{
  "norm": "layernorm",
  "tie_embeddings": true,
  "schedule": "wsd",
  "steps": 8240
}
MLP neurons of a small language model. Each row is named by its layer, matrix (down: output weights) and neuron, and shows model dimensions 528-655. Each number is 500 + 50 x the weight over its row's rms, rounded and kept within 0 to 999. Numbers have three digits each.
After each neuron's rows, "raises" lists the tokens whose logits its output raises most directly, leaving later layers aside.

L12.down1556:488448582520459514406491500519519475535489479345526562538546602491501472457537470549510441470421416443504472462501524504514519468529536504440436438499531550480458502467509409451512660467536510487476506413437514416545505543536477528436482443359420537522384504513595454510509541517507473575465521519533397571483462619549508458533528364513460394427495535412516490451548480556470495467613
raises: " released", " published", " scheduled", " set", " completed"

L12.down640:477495466504489454515477493509519490526476522551317448501446514481499545523432542527521496490442569440509478442446606471515518497514488536471522470571457510540538472490500493515495499505485520561466486476573520427503480603587439425560552496481544572488484537493500431558457533470487520470570458458354483518418445425519542526501459711614514534558561506502494535451606468536584609572573
raises: "c", "),", ")", ");", ")."

L12.down133:544470505405419445479467510534542499448467568491499578521417531475551506483539438606545472440530467360491393440538469459485565515523472542529410499481515511418581524455484517567474616483504521500529556445451536605526557512535528559486487521486580467520514399529491483536457477510500465553483517493494486484488444502583526451474495431522474472522491436419528496446424450543413469525525
raises: " |", " altered", " Formats", " lost", " changed"

L12.down696:528486565501491458453548483545506518559539622515508513411546577502430522488541460563432449526506554483525482503463458475441487486528559571443531474428540489561453487416525544477477541429487513498517532516638459465572555623625502551474482542485473510490471499602520565532463450470496434483537562523514518535486521488420487524644513409473543506471480450493396525556556516511465563460482
raises: " feature", " director", " scene", " scenes", " based"

L12.down941:462503569396520502523505475519450524513466526468468456494525490506545541543403443520503550557499540395552477514452476438492492528481578533479501485529458485498420517510506538444485599332464508520506511517414512487549480473524552471524572517585465498509532490378563439497504512617502531554458522469653467551461476456513526545428610441511508478467482475536569461486429524541542415523452
raises: "\n", "ule", "ellum", " Himself", " Narc"

L12.down596:418602493449522521618463569444531416435416636439501534474449555412551580492480568465469531530585434473550460517519542468496508568494522488557442536505556503486487502523421525473418536535540433460491583429512469499496478539494382451456538520494598586519488428472576394515460507521517474573438375531605460399494495450485506526455594594577549440570611525581437375444513411515488558548359
raises: "o", "oso", " worth", " or", "ris"

L12.down214:507481491490541589489467475428454566506499464469531487488490519491442470400540531555527526482614534428537358510479552524481510518445567490451511455531504548458399560513583543498559560478406487493488560516560507593451508507465496530505459519540519579472582606573518547436510587437421569574468411502518447481487497485490535492492381605524528547562482587486367503441538454440545539470494
raises: " of", " against", " over", "century", "am"

L12.down2368:556550475458474446495422394447511499501509537562497467547570494438462472440431592516571459447521565439573540539464566464523470481533605458508564537521469580522426499467493500383526531522507508460440494548465515458365460478435541503486491627562507476539511521458533474573455431422507507573490489489447552458435533524429461287536441520451550513512592520568467546467422590580532573484410
raises: "al", "ry", "ally", "im", " in"

L12.down2361:502569493551426494512478514513523423502566479510435515405549425538508541435560564494452481442470431501534447609505473527430453465511488494460543494532566554533440378552494509596535503505509523563434546531549522550528414514486483507411502525453443548480499516539492543457537520548552534457443408527497460524512514467532403423518418533466517516481438482503536497490440429470479497519467
raises: " around", " across", ",", " into", " over"